{
  "attn_scale": 0.177,
  "parallel_block": false,
  "init_std_o": 0.0,
  "init_std_down": 0.0,
  "lr_mult_qkv": 0.7,
  "lr_mult_o": 1.5,
  "decay_fraction": 0.37,
  "decay_shape": "linear",
  "final_lr_fraction": 0.0,
  "seq_len": 1024,
  "train_tokens": 309500000
}
MLP neurons of a small language model. Each row is named by its layer, matrix (down: output weights) and neuron, and shows model dimensions 176-271. Each number is 200 + 40 x the weight over its row's rms, rounded and kept within 0 to 999.
Before each neuron's rows, "fires before" lists the tokens most often just after its 100 highest values on Wikipedia text that the model never trained on. A number after a token or word is its count.

fires before: " " 52
L20.down87,170,236,242,169,214,157,174,204,183,229,225,239,229,207,210,182,159,196,154,182,194,205,185,214,180,151,174,200,204,184,191,191,161,217,209,291,184,191,245,162,255,182,287,193,181,247,164,169,164,176,153,271,186,162,181,200,229,246,246,243,176,229,203,225,179,255,133,164,170,270,197,250,210,184,184,207,226,167,133,208,217,198,234,119,201,211,232,153,250,200,245,208,196,149,166,241

fires before: " " 35, " H" 8, " —" 7, " A" 7, "z" 7
L10.down550,221,247,197,191,233,191,115,180,178,168,237,156,186,185,150,171,261,229,223,184,219,209,289,241,70,125,196,191,242,143,202,160,161,200,279,156,237,223,159,204,223,223,220,247,207,229,151,174,205,197,201,292,258,207,257,194,244,204,194,176,176,197,243,160,164,240,258,193,151,175,258,214,168,177,170,185,211,192,218,233,217,173,227,246,186,240,183,175,195,200,138,231,135,236,104,256

fires before: "," 24, "." 13, " and" 7, "\n" 6, ".\n\n" 5, " in" 4
L20.down750,193,123,137,243,177,230,139,234,196,199,132,226,167,197,152,253,245,213,171,210,162,198,188,214,214,187,275,142,232,170,175,192,220,195,206,209,176,198,202,114,146,270,190,226,209,142,82,271,265,193,197,234,230,173,101,147,214,252,205,238,170,248,229,176,212,187,328,225,220,181,228,213,178,120,201,175,258,237,132,219,150,143,275,121,231,228,212,209,217,190,220,202,179,213,217,101

fires before: " the" 27, " his" 8, " which" 6, " them" 5, "y" 4
L10.down478,192,216,197,150,179,207,212,191,254,171,173,290,80,232,184,214,165,174,267,163,189,168,239,165,168,206,147,192,213,269,164,263,215,219,171,218,149,196,141,159,170,177,181,194,213,175,147,219,222,163,226,193,195,244,182,168,196,228,264,160,197,144,202,253,292,154,232,236,164,231,178,106,165,190,207,219,278,157,171,214,190,162,200,171,125,126,201,156,207,163,239,231,218,163,280,170

fires before: "," 18, "." 13, " and" 9, " in" 8, ".\n\n" 6
L18.down263,191,160,203,236,276,215,239,260,187,231,247,202,219,203,65,272,229,183,254,178,265,195,228,229,137,259,164,247,276,173,136,156,239,209,260,185,177,215,204,235,189,171,182,217,175,191,198,265,208,173,228,232,245,213,283,176,204,218,213,159,247,195,251,297,211,138,194,167,229,200,226,188,215,234,181,184,156,175,168,219,190,232,240,130,180,208,145,225,229,173,197,184,176,134,234,193

fires before: "==" 25, "===" 20, "|" 7, "The" 4
L12.down887,225,196,208,289,259,229,197,200,231,188,238,203,280,124,181,236,171,187,196,149,196,171,189,250,153,202,172,219,247,134,187,199,227,196,264,257,230,217,231,151,205,258,282,221,181,263,171,215,221,204,261,212,184,163,218,219,246,125,244,201,163,188,253,273,183,238,185,281,201,181,244,151,230,186,189,138,259,151,95,155,178,238,238,195,193,183,195,228,204,147,245,194,236,173,171,217

fires before: "\n" 66, "\n\n" 4
L20.down187,232,113,143,172,234,182,279,215,197,274,155,228,230,210,220,136,235,200,246,153,186,232,218,277,150,171,223,201,299,202,206,230,240,217,288,144,199,230,209,295,232,100,216,187,210,232,160,231,237,129,133,178,176,243,158,270,220,230,142,180,227,204,138,226,241,169,211,219,270,200,188,177,151,225,206,196,206,238,195,211,248,211,264,196,241,189,194,240,188,195,223,236,177,153,227,113

fires before: " a" 34, ":" 9, " in" 8, " " 7
L6.down510,89,206,221,251,167,166,204,185,242,223,249,214,137,179,201,134,187,162,228,193,164,189,170,224,206,240,218,234,136,161,204,158,210,192,147,136,167,186,195,240,226,202,177,239,214,133,154,194,136,198,146,181,219,135,124,182,177,231,229,174,233,214,178,258,187,249,190,126,183,216,216,160,182,266,345,200,189,209,155,226,164,135,194,235,164,190,150,213,202,209,232,221,254,170,240,282

fires before: "==" 23, "===" 15, "The" 7, "On" 4, "In" 4
L10.down922,200,236,187,235,180,192,179,158,189,206,255,189,184,212,239,139,211,205,210,255,194,248,115,221,192,208,262,193,174,217,295,208,182,151,170,189,187,201,237,189,177,212,157,276,202,167,183,171,215,213,146,231,204,209,207,250,208,192,254,199,239,201,192,295,200,217,235,263,194,166,192,192,266,159,203,193,221,174,0,179,221,194,179,236,171,115,182,223,225,196,260,179,214,259,155,208

fires before: " " 85
L12.down186,155,182,193,206,242,218,201,188,161,254,201,228,188,209,216,261,162,178,263,261,193,189,145,253,166,194,277,233,194,282,217,156,207,240,198,228,172,319,247,157,229,120,117,206,243,213,178,258,195,207,233,210,155,213,239,208,226,200,172,140,251,286,261,253,103,167,223,204,168,234,195,210,202,156,205,237,194,221,260,166,158,171,172,131,178,173,260,173,117,135,192,219,208,206,168,238

fires before: " " 66
L18.down811,208,257,190,190,190,196,194,221,219,174,230,258,202,215,199,195,227,209,196,155,181,175,169,214,136,126,197,223,215,141,172,195,248,176,218,191,147,178,148,190,200,149,232,154,213,222,213,194,150,196,230,205,207,108,191,292,186,187,175,229,245,223,265,238,116,200,230,187,274,197,218,222,218,229,171,187,263,181,237,231,121,260,210,152,137,177,155,117,135,199,175,177,155,248,193,263

fires before: "–" 21, " |" 18, ":" 15, ")." 6, " |\n" 5, ")" 4
L12.down402,162,208,239,164,209,221,194,321,177,196,255,165,175,209,179,306,152,188,163,145,228,233,147,229,206,231,193,229,191,189,279,121,228,181,196,277,166,222,245,176,217,198,204,179,192,226,157,227,181,182,178,222,187,187,237,227,209,138,180,158,251,291,199,222,222,207,184,181,133,169,258,92,214,172,143,185,261,196,191,121,228,234,200,233,163,218,226,151,183,206,117,200,195,246,173,157

fires before: "-" 40, "f" 5, " York" 5, " " 4, "," 4
L20.down1050,268,245,177,150,261,169,204,185,208,157,200,180,176,179,205,246,207,171,201,199,104,165,128,217,168,177,194,235,139,170,162,150,199,173,213,152,197,250,237,165,266,198,225,139,118,183,137,217,157,198,249,176,110,198,205,239,138,249,167,174,238,205,256,255,115,161,196,215,160,211,242,216,193,220,175,152,114,191,260,170,235,204,191,241,166,241,142,173,252,154,238,180,198,216,170,118

fires before: "4" 29, "5" 25, "3" 7, "94" 5
L20.down69,132,234,239,157,235,135,133,174,155,278,200,231,135,211,173,173,228,140,194,156,235,218,294,208,263,286,163,229,260,172,176,202,146,179,215,213,225,183,233,220,119,206,150,217,230,218,165,191,259,233,203,154,211,213,257,141,155,193,195,217,274,199,230,211,140,229,206,194,274,265,234,193,170,164,204,202,165,188,263,150,231,192,232,187,142,196,170,217,165,186,146,134,189,271,218,152

fires before: "==" 26, "===" 19, "The" 9, "|" 5, "On" 4, "In" 4
L12.down150,160,256,206,190,155,243,214,165,179,270,261,159,207,236,219,209,204,150,165,246,215,338,254,183,185,225,222,179,163,244,199,164,227,154,183,238,235,243,247,182,233,181,162,185,193,172,214,184,212,246,194,203,224,185,244,262,177,166,195,202,225,207,197,212,208,267,232,216,218,183,250,136,152,119,130,223,113,193,39,188,242,185,245,291,160,247,184,236,178,134,193,206,152,247,87,178

fires before: "," 20, "." 16, ".\n\n" 7, " in" 5, " from" 4
L20.down924,159,154,205,214,215,240,201,211,186,193,212,225,227,224,189,218,230,196,185,199,207,186,231,183,148,218,251,208,242,179,206,178,186,234,219,245,159,255,223,252,184,160,212,218,187,215,196,164,212,235,186,250,235,161,237,191,203,237,218,208,200,211,224,169,209,228,166,168,142,161,203,238,181,219,233,198,264,150,0,141,202,186,172,264,204,212,191,223,220,237,202,218,175,197,197,227

fires before: " |" 22, " the" 12, " his" 8, "it" 5, "." 4, "oph" 4
L12.down205,203,195,238,290,210,196,246,100,197,236,197,144,218,200,211,242,183,126,255,196,196,184,193,191,209,164,220,209,172,199,189,229,214,262,241,142,225,255,213,178,208,194,201,179,265,107,232,148,209,253,259,195,198,148,163,213,167,229,208,154,229,201,227,173,229,231,233,203,238,195,215,233,230,183,210,178,186,221,137,239,105,138,169,177,100,226,206,204,198,201,200,125,218,264,173,243

fires before: "ed" 18, " that" 12, " in" 10, " a" 7, " at" 6
L10.down65,199,229,245,211,209,162,187,184,207,160,226,245,177,190,154,198,194,187,183,223,193,167,207,188,205,228,201,218,224,185,130,222,209,171,270,233,65,108,142,229,205,132,159,170,180,188,183,198,208,261,195,112,241,256,243,200,173,212,192,171,168,245,263,214,183,223,170,190,172,234,210,206,159,225,205,158,274,184,61,257,240,175,231,232,173,262,197,164,232,186,147,181,222,210,245,219

fires before: "==" 28, "===" 17, "The" 9, "In" 7, "On" 5
L12.down524,216,259,169,232,221,184,207,171,221,206,165,186,230,205,197,202,216,203,197,210,194,260,140,227,214,199,276,156,190,219,275,235,194,181,193,219,201,193,257,188,195,240,134,252,224,140,207,192,253,195,108,227,215,209,200,242,162,195,264,243,236,202,202,325,213,227,194,214,209,207,222,224,220,145,216,189,217,176,0,216,236,221,181,241,133,123,200,229,261,200,230,176,183,228,180,215

fires before: "201" 18, "202" 14, ")\n" 12, "200" 11, "'\n" 9, ")," 5
L18.down194,155,195,188,249,239,194,111,476,186,232,253,138,180,233,176,225,188,218,163,215,192,217,257,213,294,153,255,195,220,164,285,201,143,273,190,226,177,154,152,204,107,167,210,189,170,146,258,192,164,208,224,219,219,201,175,181,174,186,213,209,192,175,244,265,139,231,247,221,203,226,163,190,204,184,173,146,209,213,217,178,190,186,178,234,95,191,169,250,216,133,213,147,245,149,219,253

fires before: " |" 35, "\n" 12, " F" 5, " |\n" 4, "." 4
L6.down957,180,216,165,187,167,227,175,238,166,212,223,204,189,217,214,265,194,237,178,163,261,170,133,199,219,168,196,252,219,236,218,210,154,238,226,191,223,170,252,252,214,254,144,252,192,153,249,161,233,251,202,224,175,135,235,211,215,200,237,189,214,182,238,195,202,175,209,243,165,252,217,207,189,139,188,244,153,183,310,231,169,152,249,121,163,216,195,157,209,240,256,233,133,128,252,146

fires before: "." 45, ")" 6, ".," 4
L20.down319,144,209,286,176,229,172,209,247,235,243,192,144,189,201,170,265,233,204,245,245,188,152,249,227,248,217,285,230,232,224,165,84,223,213,256,248,226,181,186,201,142,256,240,241,236,158,211,235,190,192,191,214,184,186,138,179,144,259,258,140,235,241,239,204,228,246,242,166,197,224,195,180,221,243,180,263,211,229,325,227,205,230,194,205,171,156,209,206,254,205,173,230,202,247,243,362

fires before: "200" 24, "201" 19, "202" 15, "199" 11, "198" 5, "197" 4
L20.down394,161,194,245,200,195,249,241,382,172,197,226,173,175,197,212,171,163,175,188,207,175,185,235,173,280,172,137,151,149,61,150,197,120,217,185,184,253,220,237,129,260,110,204,210,197,182,242,156,179,222,297,170,202,201,163,175,221,143,268,181,233,188,225,234,242,213,219,200,180,178,141,186,212,241,231,234,259,190,160,211,206,225,206,226,183,233,211,170,198,168,199,224,222,142,246,255

fires before: " the" 47, " a" 8, " his" 8, " this" 4
L18.down1325,219,127,211,155,211,183,210,144,136,184,197,225,177,212,206,190,196,169,229,229,236,246,177,174,280,231,182,245,136,215,223,161,259,217,179,137,187,175,192,185,140,196,284,184,246,160,207,220,208,126,211,279,129,191,248,257,214,177,229,162,216,137,132,197,228,235,231,264,220,106,201,181,191,114,203,127,270,170,145,224,234,158,140,263,189,173,227,184,189,284,213,206,197,152,236,145

fires before: "." 51
L20.down685,263,212,172,225,200,198,174,148,203,137,172,211,190,155,108,204,213,162,229,229,212,132,249,233,176,179,93,256,171,205,201,212,279,145,238,196,185,232,189,150,196,162,145,152,207,151,139,247,248,208,222,249,196,165,138,225,125,206,177,217,208,252,149,179,270,209,206,230,265,216,184,216,193,141,189,173,197,205,238,217,211,144,163,176,190,181,164,259,155,221,254,140,169,225,160,226

fires before: " |\n" 33, " and" 8, "\n" 6, " but" 5, "\n\n" 4
L20.down662,202,219,125,248,208,262,184,199,208,171,183,239,218,206,193,241,243,175,206,194,288,190,180,256,243,206,117,189,198,162,200,200,200,198,218,243,192,201,207,160,239,210,204,173,268,254,194,213,195,197,194,172,241,191,217,184,168,224,158,176,223,194,186,223,190,177,146,163,175,239,149,188,94,211,227,317,202,202,233,216,283,195,227,240,183,145,227,179,177,185,283,237,175,224,220,244

fires before: "-" 58, "|" 4
L6.down698,208,147,190,147,300,207,217,141,224,187,229,221,174,195,209,236,185,167,141,147,209,164,84,208,119,162,264,219,164,205,259,170,114,182,144,250,178,278,209,236,172,251,183,232,194,267,234,159,214,254,215,214,281,110,216,221,198,195,230,211,249,197,158,285,154,227,221,204,186,210,266,131,190,176,179,234,299,198,14,185,171,261,249,300,148,212,182,197,196,150,180,188,164,205,173,188

fires before: " |" 33, " (" 8, "," 7, ".\n\n" 6, " votes" 4, " and" 4
L20.down1006,94,212,233,220,222,147,224,195,201,139,235,241,225,195,129,236,211,169,194,260,168,174,158,180,189,213,271,175,148,201,231,176,202,163,208,194,237,212,179,249,193,197,292,222,172,244,258,212,202,206,247,192,202,187,105,246,225,230,249,319,207,210,264,191,235,229,282,190,168,228,226,227,192,202,172,189,220,197,127,166,209,185,320,254,248,177,128,198,282,162,164,241,198,225,213,268